config.yaml
n_layer: 19
d_model: 192
n_head: 6
d_mlp: 1024
norm_eps: 1e-05
positions: "learned"
init: "uniform"
init_std_qkv: 0.057
init_std_o: 0.0
init_std_up: 0.057
beta2: 0.98
weight_decay: 0.2
batch_tokens: 131072
steps: 6872
MLP neurons of a small language model. Each row is named by its layer, matrix (gate and up: input weights) and neuron, and shows model dimensions 0-127. Each number is 128 + 24 x the weight over its row's rms, rounded and kept within 0 to 255. Numbers have three digits each. A neuron's up and down rows have the sign that makes its largest values positive.
After each neuron's rows, "fires after" lists the tokens most often just before its 100 highest values on Wikipedia text that the model never trained on.

L6.gate895:119119143145127111149138131133142109119116143146143137119178153122135166115110114118161126171154130140114154120136176114059154112123128119085108109133135116098120117160115127144100126135083123135106151119085138081133134164118136098126114122171162150161132121065118134111151134136119154149115120111127132115141111142079156154141111142123151135112125101134140134126083133123171164080126
L6.up895:107146139145109146115121125116092112137114145131114103094161129134158111099146115130116087117124145155146176142113187150098153084158132103089117127110128112154122135097120162163156145125111147146140112148120182085083114105093186132152140122108162109128120120098082093072136109116137141117169113138124080146119174165123125117146123136141115169152110120138195159106108134143158143136141
fires after: " ("

L6.gate161:120124123126129105126095162117170110095113129128138097172110151166117102130117114111130093117150113156166101125155181153142143135098119142067121181097128130132159125133128144134102116134210175134101143151149111114124158144152149167163123136146154123094114129117159147097108103162148098152113115136114156170138103156126118118127131149106106123127130097137119104144148121124100123127107
L6.up161:144124132091153102118115192119154118127137146107131128152146116154163069092091124107125134138131125156130081142177143156091142152141110122107133141135068147123095108134131148156134127158130159140147142097136124162113112128097154146146094144095138148107103124102147145081137145156155075110081083130099119146119167165148121106118136159159163128128124085152110105096141144125140128136105
fires after: " (", " \"", "L", "—", "\n\n"

L6.gate470:121127157097139111157154168096162124138103135129141150114125156138132136116121121126114141089105131130141152128154138127137161144101120165112117140089100114137111101136113139155115093111143171085158076132134086116128152117173141119102120103152176140088098126086133145137124136186104094141175124097146155075109123140077124155130087151102102165102179110109136138160108096128092084127097
L6.up470:124126126153171161087077135115134182120117114108141118116101117128140098104131062160109131124142133149166121083136125101129161149137117139157145151107136154139168114130129149120117112108140130171121148104091117107128176104125114137126110136154147121142099145076132136054141140120134136184090138157071109125140055135143130104158129139120177155153127132181126120117140120125111149107154
fires after: "=", "\n\n"

L11.gate302:117115171160116080136145114097136113139155158133146139169162136151143148178115134116138118124125169140106098141169132148132129158184096135134108151132108155145096170158130110188178080093140111161143101129129127130095126115124119149117122174153124119121099159127123168087133118165130118089123111094173141120109143136097168138156115173110113143096121127133102118082086105126122121150122
L11.up302:116157134128121132090174206100103118157131125115135143122125125086148193133149118150113131135140168148145150144162143135132103115123122126138085127147126163143173158153145125108115115112112143167163111123129155150163097110158091096137125128158124157135154151115090133103067136132109124057162177139162149116124081143088080115166151137125127134126110139167136128105129131128153148159113
fires after: ",", " He", " and", ":"

L7.gate760:136126113115104118139156139106125135112126142162157130116144101106103136106128138119137115131110151132151105120185170114133158186162118109062151142130069137113150159129141148140135117149167095157089139113116134115122172145115154128135117152154146126146100100094114141098171123175129138108135109125158089116095102118169142088150155137119115109119122113150132129129118116095125128097135
L7.up760:120122154131092131128141128087153130132104115154142149097138133142127105093109115130135140118089180200122121133139182115099146097150117090093102114105116148111092133135124152159089136137124107118102137136095121121139126113112085108137150123120110115143120102084079133085103137174125171116115101091159123109142122126127176098117174153144119100089144114157105143122108128083122112091141
fires after: " \"", "'", " (", " Ja", " '", " the"

L2.gate623:116138100123122129120151107130154124128087132111116108118134116083074116136146145132122073097134071111105117157149074115124149157103163109164125148128165138124149140160139134170100132081137151138128086127151117118097139126121156111105114161134116101128129163140104090139132145133134170110140165097153205113139105159164193114136095131132127109155089144180111137151125119140112121123124
L2.up623:146124176164105124097124080131119133154169166135135111089093111160132121160093132134131176145162139149153126138119136119107120127091114158154097172124090144133136131119126098136178100096092142164157160107119152194154146100127150111128143132119160139144148167087095116118097095136117126140134139119140144144129094127116164105103116108079129124155151145146104148104148082152139101171069
fires after: "\n\n", "=", " Wall"

L4.gate530:128126142127184132159104100132170119128147115108159119129149182122120157103164087125113103069079064126126119125108094128136091173104093170079086104170139127170157110083141123128108166120099095148112158153137130139115118153149160162112126136137135118138110089130151107144134109112107168099106160144105115119123159153129148115133150124118115147150138133142125125097150122133143129126124
L4.up530:163160126118134119123153164084103135165147122101144127148182141078132133114137148152130126163138116171147110128149149104097132110135120110145130091105114153111099122134110172137127153109086113111124115129111101128085103144138123094103132160112139134098108106099117107182126191122126105126116091135126152131148176092124137145144145090114168128115131105098108165127168134113124104125121
fires after: "-", ","

L7.gate824:125131142141140108063136163120118102149146123096147109126134084099122152112104110115165166165140138173122178091112147118128160110154105137135119151081142146148084098139114160140124132161103129122140152174136115114088151105129137139151126176138092131123078120091108127093137148113153125130139146154144149126135056146130147101149115141126105119128171142165129115094147150123144147075115
L7.up824:165134142131152122127125074110169142117149123156112144123113143102159106084111142147104135139107150098176102129096117086104107166113140136087126114103137095182091133106118102172139119094107120101126086163123151144144116110148204127121122079148132131144136123129116130135174110127149097123123135156139083113147130137123118151143157174153137131117107165124150110169125124182110149140153
fires after: " (", ",", "born", ":", " Dec", "-"

L15.gate319:110108148105134075183111115114138115132150142115144120124105131100111154140137134113150119119133086126146121137089079117095127136128155132146075131117134124141145151124157136125099163117108141115122154097097135100176161107144149135130156136169128115156103149138105119115110092173097193120104172138170165154140123171155098165098116120148133089152106089118155138154101146064102139101105
L15.up319:129151136106133145102136143185152143151148158133124126164161113109159151134112139128173112120121133121143065158149112142165184149093146154151137138077128123152109148139131128129116096111087128128131088134129158131145100106121113125119177112147096121126115102121105127115157109108136093137126120088175151176174153134160176142138103091086150107134100150150083116134138081122109119167114
fires after: "-", "\n", ";", " Release", " Ed", "rib"

L4.gate528:093173125114125127129080172153140104121138160158132163157137140172183123120128147144108153165130115101144081115115126156159094174126089150141167126102119111116119122121109140142116111139132153120089118118124132108106157142153124147121103103134169147117158073093125142122135149150148117147148092125114074140193101122153123108114097115113079136151122089124117120131086100127153115104164
L4.up528:116145114115171123079111168150134113137159162151148135061118134126147143134177119113119134136137162100139114108148155139146121131098124150098164147069143126104139150099137137120128136130144128104107092157096086107146132125105166126090119116144143126133142102105130151113173091188155149160094163121127101146078102158116126157152110128109091168149154118116123122143116143118126122118129
fires after: "=", "\n\n"

L3.gate490:086132159132119138074122129165158146121144160117128120095174124143127145119106133135145118130124095129124143120156112124121135145144132112122189076117118134115136125146135159150107141125125112117114139096171158090104070106112158141118073176095145096135141166147155108146084139108114136077165149092122155101165129111111100099185128118164110218130127101166132108124142126137098130131145
L3.up490:118105142126123152157137125112154110128160172163134134125138159129130128156147137134127113144116115093118156168154092149137118175112164123087161068114147122113144168153136138134145156122152159109116129158182139107123120094127130142147136094089151117155130140164137113182083140152118165125114166103141109116144139073161127121147104097110121151134163125147157093114155152121107171111102
fires after: " |", "|", " Democratic", "-"

L11.gate292:140115113160170107160122129114121146146115135117122141082099131150061147074095136135154113121156091102156110111128124149135132119147122081133127139142156099142145144144118148166121112136114129152112120148132129138169140144109085123141072120071162125110125161097145099116145140148146136166118106091158108133156138142137128137117093111131111160107106100146120141077070124107172117120149
L11.up292:128087141131146124132119079074144137143131076173138141112136155150098074147119129156146149122099143151168149113125127144126118139154144150108133091116134127074087107134165126165122149068077149115132129126100113154107142136149132129141170138115145125144101145131130116145097176097097103147122147143148132059148129134126135111105092160117099155186118165112132135086129110119137154114114
fires after: "|", " |"

L6.gate501:132113183090142112121161147127129097157125163109119176206135178070140125115142147102125141098099162140181114136100133104135113136113143117128116074155128145137156138122122127104167121145138073111124140146088126072087119132132098132141150147120157137141122133142147169152124111126130142109119153125145116184111145111176131137115123146100127122153110147104091149138116114110145117110094
L6.up501:177123141079094127149089113138097110140135098163097130134124147113123138147149179144146118094137066107116122134135120093188138147154100133139172093142112137119129132120158086098137123148126116127103109137110110110148105065176124148103114140148099136131116134125129148152096122142142154101170133128124112115100085145155143169119123116143148181100128136138156150127162142121153155136120
fires after: "-"

L7.gate933:137095138123124117174148169097148125145103138108126120129151147123130158119121086129113124131148116105158130124148190147089135133149139135109115136096152133145109110133106081100063139112106118074160164132145109142136124134087143114096127140128078143105134103109130070130141125137138111180148140098157173096134138160121132146115127138113123132142160122115129143184120126073096135094143
L7.up933:087113137124129106121103138091125146126146127125138084130147137125137113113109102142140147093198114123134122093158122125078116166115113104114114096115133135099123064121124150120105139101117082155115135122157162147128148130083125141073121163125154139129106123120065083132150126098154122123122169157093129109167131118142169154170161129157138125121134130131142159121131182063129128126117
fires after: ",", " (", " United", " 18", " New"

L7.gate554:093098205122151123145152150130126143146094155163129116140105109163098160096110153137156141178108140180120087121120125136139119122130093088149128119121128156138172145111137119142124150112147093114128086108136073110081109130132127154114124102156151097063131142157140082108134120138105141119135108134125149084136163119139140136132097092139103103123092131127089086148139156137125104111086
L7.up554:073110127152154132126127117102118125117171151126159113126119119151129095088080140144156149117131105153133074145145129147121118119140159159177168126152097103096139148168136094116150137086147113095091133141133127099120128117127118111099098161169145097136161106124099147150150136119127137090146089152145166072123158139153141143141156104141131138073127122109135116160110219158124092109097
fires after: "-", "|", "^", "."

L15.gate57:132122110112128115133136136097177085119139144089146144084148101153099174096149111176158139109161093105122104121131155158145125117166122139128123134094121157139111138132161117172121145127087109084105105159140158122115095137105135108106126099136098111129126149136184108127141124148139142161177136093135132102156121110081120114143160189152119132139143131101198122104155127116108111130164
L15.up57:128127118121121121087112101154141097171092144139139162097168143112138115131150126142142103153135121122161113142120133153110152172142123106126142142099133141105184146085113138165136134150116146128119153087158126119125096130089133155139137104135130170142122081146111108123131131141105123162122121095099167141094106133145173125130107072102094149132187144116132120111068127150100122092128
fires after: "-", ")", "(", " hy", " the"

L7.gate536:167176117101118099155152123124094131135129108144139122135157121112152121099112115101142147174059124153073152147159143080115161144114070164099119155105131123130126102097127117123170124133146109114187148107120095117131120098135130128152095149124153140136112138124142110088132108136119134126162104126132133113163129138121138095123125133118105122141164084093105139171127086121130119122110
L7.up536:126175148111178147130066152110124120107137178157133115125093128105120110126122143149134101124150121138080108108129200142119200137165144126120122150091088094101110140094102137143131120148145131138112115125136119133115100121102115129088125103128125115097114124140186129138152140162139124128125151167110123113145108137104092097175141145082153137135133115168130130109102104164053121092173
fires after: " the", ",", " and"

L6.gate649:086130120116136129137100108151168120113115127153174134128154120149142130122179097096160125149141094147150135132075104165124119134140142148118145107140126165141146113128138138140096173126108155129132108129062125085118179124101137133133134146159152120096102072113148155103139143158098089156178134144106136130103094133121132111132112107093144140079158105133130105144165131101155142130086
L6.up649:095155115121129166130097132171163171094135161145146132144137149113095118145148073153126094110125158139124175143070111126119089117131146127092162135092130125123132126097120129123074160131139148124125154121075111119112150147125154135133125160152152108157117099107155134128151144128128110147160180133129110164141140091141136076142126140056109136112142145111111135120121102099195108100085
fires after: "=", "\n", "The", "\n\n", " The", " ("

L7.gate16:102159145145136092128131127138146129153104107117160083142134149151105097118189101129132121105155179161164126097128129172151100116134081160117117156146134119148135143147138171152134114130135107115124117128130120124083150186139128149143159139130095113099083141082119131074149107155158131161086163100132099170128073109129120115157156125100144152125138112138142091150133134103117101128158
L7.up16:132127054157139144127141116114124118100091102176167095111155097153084158137145110108115137149155132152139146122117148133151139132100121103083161139138138135133112134159140164130111156059128185117123133156067122082138109155136133132129140133156129103139144144126150107095144109113090105169122128109097128139144115123125156081189139143150156087096144094135143118149130102113134120100156
fires after: " (", "\n", "\n\n", "=", "(", " "

L3.gate318:135091182112098122111076157117161148120142157157150138181126127114119076130116148111171105171118110130137120128146149110160121183137128128140140086125122104139147081093122147154142132152135103121108128099161093126130133150144109094078144129113157139144110164153112077156092146133112120090101120156098120101125142092152125108168107069179155177135156080133120152127131121133135085129101
L3.up318:125161096125132137109141129120120135099144127156127129149120116131104110133125099109140121134120067102148141097146151135162119145126147130143102112130144111113113106122101114084126178171147127137128169125146144149147152129125074088127111143135117125130091141155080118144060156167084153098154112122164145113085113162130137105149103090162165123147094108174154123129155131123133133142084
fires after: "|", "-", " |", " (", ";", "lt"

L4.gate343:123149125123141164131122106095140138122127152154145152127168101129141110116099102118105127149165114147113148106122111119160153110219177135155168101127142128105125173099130112120034128111131111094140121118134088099134132121123099126129147152126115154138147112141144150103185172150117115145131103106148120133130118120141162110121112122116154136106106076079114122136108081110145152168144
L4.up343:081135152130097121133154152141143134119144120124135135120113154129160086119121099126095144125121130164109108096114118116139158153115167130161164138145132136122148120145122142083087150102149101144137155136100146137089127112127104123146147097112092079074097118197139130115141153126138075183154104169162144129154161168124113138166133132076147140139139132161080162088146109128130130157120
fires after: " the", " The", "The"

L7.gate507:116127129150157109170049123128140124142137175105128108117123184185133149111122142122130099133157154116125118154129107133155200146155156143124140133115098169127134148095085145157131122110128141148181104119111131129086114098122119119142138159178153153101125119080159101118101117131158095162102140118121127119130105142136105154113110100138157127143151159134125115068100114125112186114138
L7.up507:136196072133127133164153123132109144142132108107132109103103122121152175133136124107135122117130114085127107101133126166121121130161196136119112117111128125128146165105157118131121136169149129138177155127136095098153121116113155108141108170185081125126148127132118144140107085159136112139158167138120117120124101137110106122125121154174115142134140194132130124102131083125135136116120
fires after: ",", " and", " a", " the"

L9.gate472:100117083158102113172156181165148134110113162102141131105100104109114093135109150100143097124129105151120117108151142116163125119151129151114128094140118113149138134117113151191098107132129120150124129134118107124130107105129122093116120123148126086095129156094093144103134104142118090147109112117134118139084125089157192100148153115079066137130161151132095104138101114115149118140100
L9.up472:072069159140117156109121096125138124177112085145161128113155134137149109146098123139166125138119115133144149125148132167185112078124171146143158118136123135147153177128118135148119108106183090110128132113135122127131144092084119100121137138139147106105150123114129151087154164110130118168107175095114118092096111099110114134131112128118147167151115146113126114108097109133097122087142
fires after: "|", "M", " Cu", " Fa", " |", " a"

L7.gate68:146104090132099083159117136133131121116081139109151108137158149146120137142164142114136112157169161141144147112139141129134115107194108106077141139094115138127141081171140133163112138120127169062135134195102126098125157129109137107083138136127116166117110158117140101084134107124101116171100125124126155098140144082105172077153097114103149137137132124117137136141143144136114118177117
L7.up68:101143161133113083109111115121130130152117132150122159106121133095105124146134146121116168097164135079172106147108116122110117127143090130106147104140158129128152159146123102171140118115075179154093144159104131107100182166129115144155130079087152134146137144144121084104144112124182149151096110136091131143137108130140159128123139088101176108140121129099140136146121177111139157106120
fires after: "\n\n", "\n", "=", " (", " "

L4.gate801:096111150087102131122118118161133136134087135139134110113150166139121148163162120135147104139182121104164083120084117167145143119149116117115096094134184127122123123113115115153143129143053148126140121123106118132125162145111139122128128122102140135091136121121108176129115131150107121121131140100095131148102154133086148117126078134154156149136133132158183104139131151089104082122079
L4.up801:116129123087092148116149185159178133159099108161116169134154166140161139119114096145129113151143103153115131126142117131126114110166131141116135089100106128098164160150132118099099127123125103113103124193108179129139104133174099098145131123105124144126150128130153125131174096125119128153165109092076114146097119170148101113114118100109102136145119091158123090155154127149122107134117
fires after: "\n", "\n\n", " Total", " 1"

L6.gate876:124100156161127128142148093141160114125131171107134096113111125091159122104088155136166133158135075123141096123163121073144122116102155107128161175091155119128157125152099119144103107110092085153125102133127108125169145126111114157111126137172121140125115142089170148073090116127124110135127128100143160155106143129109143116123122127106160141167151157170152097118110137134127153139122
L6.up876:092108133074132138153144119106155120169105117105133158147155179125145125165125087115160107171121086152129155151153088140135160145144155109110138123101160128118100076177074139116103143111102114136148134112074127150127118159121116107125131106132148128160099113089113135142116178131140122145129140136099126162150110130092148144120198167142095129147156142160120144151140128152164123126114
fires after: " In", "|", ".", "In", "\n"

L4.gate619:131101085146117117112197153127147139119136105122110148129103110145114149112164154134102085127106127127141123160123122134105135117169159144118089170115136142164091156124129108115127141134122133103139159129153174141146149108113135128118144088179117172137145185117124140128138111128129140113091120096194137121090109175094165135155133107125182087091107159162149124127139141123107130162094
L4.up619:170127097147081125129144144140117096159157088142125095074130111130094075092134118138137096112129123107128122110130147120129112163113141172137094129122085132101121075131104118156149118114141137086130148159120131162141135172123116122118115110151126135075129136173132109126141102112108133129099098088079123143116084129080118137124110142142133120192154145113151124153123082124146127146128
fires after: "\n", "\n\n", " /"

L4.gate660:105105141096121136187149127151184149128106123115160124121128150121154138130139137117148120159139097145158137151093136136114101122107101117112157129107142147088118114123130121179126105129108143126096112113098118111083105156134136131139148149178170132095076099100091115134119169137105165122142144159092146144125131097063136149164103203133111151086160128158115105124098120101155073074075
L4.up660:128111142102106115110174158113147149126123126125143167103112101118161120118083087126151125083124127126142154139158087149141145134171159141099100168122120112157142130146145125138130109133090122131135120169144121133110138160117147148113101129163126147110098129095122142140148122154117091152139136096166165129100074156109173133166153166124111145142131131189108111167119086112096095167130
fires after: "\n", "\n\n"

L9.gate12:146126126137158109145112139111151109157129080152125136142142134152140113124135120143134131132065155162186076111127082166109120124155063116114127146136102114154091100121127119177113083144151091148103107148144165099120164142136111143127144117164119128117156128109141139095182128128138167154153161131167133144082120169132134131136113169150108125125119169112117102132135164118156156149127
L9.up12:100067112144112170129124129166155157120145128103131166133125138128086161105132132117097160111146126143155130097094109162138146159147121123117081163119127117149145095150108131078145167167132146106140176132106115099146136063098195167132134127157175120111161102123169159141173116149184124135121130154151103111074123128143109118136158104135132117113153115112107168131112118122114112111107
fires after: "\n\n", " on", ":", " died", " On", " Se"

L7.gate359:150132157117048128136144158107135133165127108102117117133187154142132161152145066122150106144151135135128100113125100167122102134131141091127116129101122138143132164154164125140142123157101136098110120123113096126131158131123142151135151122131143168105115091103130096117138124143202127193155126145150135114149090115119140159150140100115138166165151130105153076127155163108146157115088
L7.up359:107095110138077151127136119111173109150154118129109126148135080123124115145104092130090140206128132130131122112102109128121173152115086115078125124143103162148124132123133135153096141132099145077127174181114156103129150102136186120148158133126127141152093129104154137093153154127099088140132132144134133109065117093152123107105059109145136093135128136137128127104125131114154131097120
fires after: " (", "19", "\n", "\n\n"

L6.gate239:084129200133145109136097136110124118156128107126102183131136124094118124114077117118138103148101170146129103166156091117109150122179135124135139147110089113115167142129114114125086116110110105137143131120160119122132154149117147114145107078129148109160146149171149098094138099104131082148100105082151150119172179148150155110116087142088106161141162117120110132127103119151106138137123
L6.up239:111168146102151126135130190138132158116110150113138178083147121137175118145163121109120076120121180157149087160130103111103142124165140148141168137101162134105125172155142141127118123125143115146140108123116121144105148122100120143141145113135120120137129086161162127104136151157130091105126134142132146127166133104162156157115110122132148137158160087065109120158100080175134139128095
fires after: " the", "'"

L9.gate220:129085148154125112112094139109129118128117168092144071125169156127147090124147100136173125142153128082153107110125117114132125100140127153128115180187095127127140129100110128116151166147105129119157100135116113113126137133152092127133112138129156163095122068109140118102130070139138136141095178132120096134169076125141088105146156096172105150177104106122127159141119105167153114187127
L9.up220:117132097136133112094147122072152108114155118112129131131151141131149179165104106120155130167131119126131112106127108124125155149135104119149097107100131130090131164096100132156110125132112159123160197141136101106130120134103136118173134138126186120163087123120128095130171150108160117114147167136080158154135111154100114097107129091122141123095163132117087115105092097127147122120166
fires after: "="

L2.gate344:156149147126148118129122119128133114165122140155123125125143154122114120143089127123137127162106099131187105099097117170088132184160102142104117099114118123154163126119126110128153133121098107139123142124150144175064090104134146080124136127150157161123122163137136083146111136184129077117134076145127118129117107114141074169119097119145122128112151086142094121107131166138105118138117
L2.up344:122139124137143134137123165101127142141117142112130153111130141143125118157157175128118123137130092107123072149145118185149152123089126167131076138119132129109146122121133073125134104092121132179178145150174105143125150113091123124085128115098089125124093132111129091129106183090085105113116127126145144090127081143189118151126112145164172102169124106131139134143137083140077157147147
fires after: " |", "-", "|", "\n\n", " ("

L9.gate833:106103106150137123134134164143150134082145186165134178149189143145136138159108136144116147108111160121130071120129087122139143125172152120136142088111075126141104089146131096174073146115105154117178124116135164132125135114115139086136178142138127127131144163116118135137123152147151077148131149089139107102153121153077137133126143140148144134098192111126139139144144122090122145139082
L9.up833:157108124116126158121141138157106122175097121132119088137147120129116096100086155146106136115146087156111112153165126127121154131108144134110119122167113171140132131134122128158159142109119153182142090068127121128135112100114137129161129123173136119126131096113149144113132144132121108150073092105101121138097112124150105114158125149118137143121105140119103148091114077110171157128142
fires after: " a", " and", " is", " was", ",", " He"

L11.gate578:162090113149128114144142145115152082120107170141105132113086135110094166109100163119165103136095126133135151158123134155142124129138137110125106118127173131171061115112082089142114120141124087075151132110094129116126146135098119119147107125163135096146118142113167106150115109130143165132114146086178134123109170156110131117179157143161137088169114143110128161143127117110176129138169
L11.up578:156114186103157104097158162167160147153154111133146178156131147139095121140142148128143141103166146161116163122094147147118098128129139097177100152140140158141128150151118114121101152131097115132150143143115123118121135068125142127171130115103189148127179112108115177137124179097190132125146142120146144143104102133142126107159141140126108142100174097135094098160129151110135148117130
fires after: " on", "On", ":", " On", " |", "born"

L6.gate772:146121121154113147105125139143197125118103174173140112154192112151125142114147161134135133170136147118139151179150133125151153115141138104099098134064136142155138121134138163153116123097134161124110090173131113156102145096139143141100142121129116121121092123135119144138117166145141113118161135136134049120141146118119085113113123167133142092113160103113137117096088144107128145155139
L6.up772:121160157122125118095086147136155148159089126150148110086090091129167123071103093130144161139118133111179104136091180155135110166167112074116171105105094119108138114125113129122106160103160137134152118089150126115125097112108111151098112144106100159148119123108187157103138127166115123127175077116151127130111128152143119073140122082091150152116121100121131123105152136126088135144132
fires after: "=", " the", " (", "-", " \"", "\n\n"

L7.gate159:137127137101119124120133201079099126149165140129108114133120118128097133131118095115133104157120141176136127133143127140114105090157151118100118145159113135116125106129100119118145114165161140106110143123124124105135147128105135079139142127168122145125144099089134109179145095139127157153108120085117136153114158168102126088145127116111155080099104150089098091125109103174122114142128
L7.up159:159138114109162141135104110148106120085144115136105083116129163146133119140107118150111127158096064141095096132089149127129109087120115162167096096107136147148057124092125129087176145183117148129093122126143151119145103097157156160107112134168101136121125144150128149155116129138110155120120134144108127092106125116085112078188107102122146148109135135118159120175120164111113143097145
fires after: "\n\n", "\n", "  ", "Ch"

L6.gate225:113099118099153100141082111118139147106115176161126162108111128149111181118142179141155101114121114111127161108104117147103100135156113131153078110123142134125160126142142139125189112148118101122095082122116110095081128093110092139123132144132101118103101133129139166148082145183149081095133103161164148119105168117152142117167133094128162111081130150144120138132137163144161139162142
L6.up225:115105154104112133129140143124124139115158114110146090135138159121154094164065141111127127107137108160150109148155129130121209112155173132137099139208107117163154165104128112126126101109105136133111160148114109126136121190093168141127130121138117100125135133115135133146172100122098131088113120126150096170114109173111128136117132157159111139106155132107134094115116115122099094146108
fires after: "-"

L4.gate911:111121159066120134116094157127162132160133109121110118123135150098146131113143131112141109099093108193110100149114127132138121119095075154107133122134133096139126133099122138100134080175141081126129159160107147137094095155159098112155115138098143116149126168145160102076130130159109119128140095143097115126148173116148060102135123125105104134127136143106086115115132083144090102117096
L4.up911:138135135109132108174115131106158124127151159131113107127116160123134110142114128139146081132151110122134160149131101131139134090085108157152154081127129120166141107180134125149167129097142138067141103141127146117140035097139122102084136111145177142144113105143182118125102117104083107148154095117128118141103111152125142124094112152147139134107139171152142121148178114099087126158140
fires after: "-", "|"

L7.gate1011:144164097116167098120123157124128112114169140170150112095095135126116124113140131121129114133158115092103137119080131131134145127122105147115126173114129130149140148135132158140109136089093147153157141135119136127140203098142145144111080120131149134163110174119167128130144150119148102187106145134120125173100110147130116149163115130080148087100167100086107134197121148113105111122110
L7.up1011:133128126113095132104129135129149114119132108139129104107131131138102150141142153128138112133098081140111135203141162121131150148097131118113106099126149128139101151171121128123150117133152133127089142068145165124164169104103160150127153096174135112138106128124138107109091100107127154118100123145142080161122100118119131126132148147151143121166134085172115098139158151170100111125150
fires after: "-", "\n", " (", "/", "log", " rel"

L4.gate871:147126147164108120078070123150161162092135138069128118141069124135109112128134101131155167099104104136101163143140150119144100174111131128141148130127116135128120150117120082100161144171159121130117122092125117071115113121130176113123119156141128130118101129125138155148129161165124098123157127148118141116077122147103132107135151106102148096129135137154146161107132140090134093166134
L4.up871:135113156163115127114128189079105125145129171117115118116125103076106141138102148140154165084141145198122120131101158081095131145114136141128145115089129150088118096116114117124149159107121103138125110163124138124105141134108128137132146150142083106161105128095109159170114108130136168102117134137167107175171133097166116143122095144148149164128117163108152154115132161119103136135169
fires after: "  ", "-"

L4.gate520:091091176111123141097117131108142124145137132134142132121127154097107142137170159104140133110128136132148145148163107150075108107165147117105080075151147107127088147140136158072186140124109052116194118156150146109099147148125136114172135085102089111100078136138128125147118130121114166114125107142107157169173191120121102104118138138099069150118100144112107141125122143100122111109113
L4.up520:144098136168149127126085149125116119080118146100136157110118102105144140115129153123135127105156102131118125137113126158105111130080137127134131146147143109146096145145133191177158125109132112117077116142105121106102137155170146131153135153169137096150070119161122154091130151161113175139144124161136145111083150152164130146113135144122149133119145152138112091089147094084124113093177
fires after: "-", "|", " did"

L2.gate972:105095103108169124153091139173115144085111151120135115128131135160121128108128155133135176146141178143130134141172114144115095143149140115137098101139113132134106149150127129100143145089172134119106091133175131139113159117144160114161137130076145104129111096130114108145105152116093092160134130102108109085140166118077110089116090139146112150187131107163138104139136145137091135077100
L2.up972:111120128098141116138107129177165116099089158122142134158150180118141104131101147133117126142144150091132114169137078160154073130139137155134159117128129132122110165154141136116108156098117150104136113077159134141174134123101138113123131092102149107135101097129138112126169097072136120105129141142142098125131159096112104086117118162126087121124137089127161087115108178128068146113089
fires after: " |", "|", " 3"

L11.gate808:140147132112123148158182107082119111150079093123161120098174133136161117091128103162120144100148141172132136149130122128156148123141093140111132112184123114150130088115090140164118144088154114133140104139145136124154134097116088190108138105183152126111137084104162138141150139139085144157149099105103171145113111162113096127156114151109122131136156122139124139131142080153118084102109
L11.up808:071172129107130126148128138105141114136117132154078083152137126134118140145110122131171107072083146113139111126128107132181094119109144106136111158095107084158097114146112123105094096137172097149105125116099122142116123142148138138139140120148170145122154141154150116109131153088103124154120147194089116106135147188107114104122128123128094147113127130136092118137080108168131142114162
fires after: "\n\n", ",", " in", "\n"

L11.gate124:130072114143147131130074136090154137098118127122130133142127142091135124127106103101134116128148088121131134096157117151111181128153130186146151122116111101159116172158105113162121126104154098152140128140115124132092110109114122135161097166121147139124134123066145103082143134160136082161117140110150107167159133123146092119112135140135132139125117147127109103098122150146112095124121
L11.up124:093094127107162122163113104136116137124139172165126165104066165145076113150127126166168056122132159137128165126160174158135104104135120124096135100174142148125146146094119112154136189104140121144114115100115113167088150169137130152160123138165144143133107108122118148119134156136126142152153166130140133120130155178137135152111136116101119112128155157146172145133103156158101136091101
fires after: "-", "|"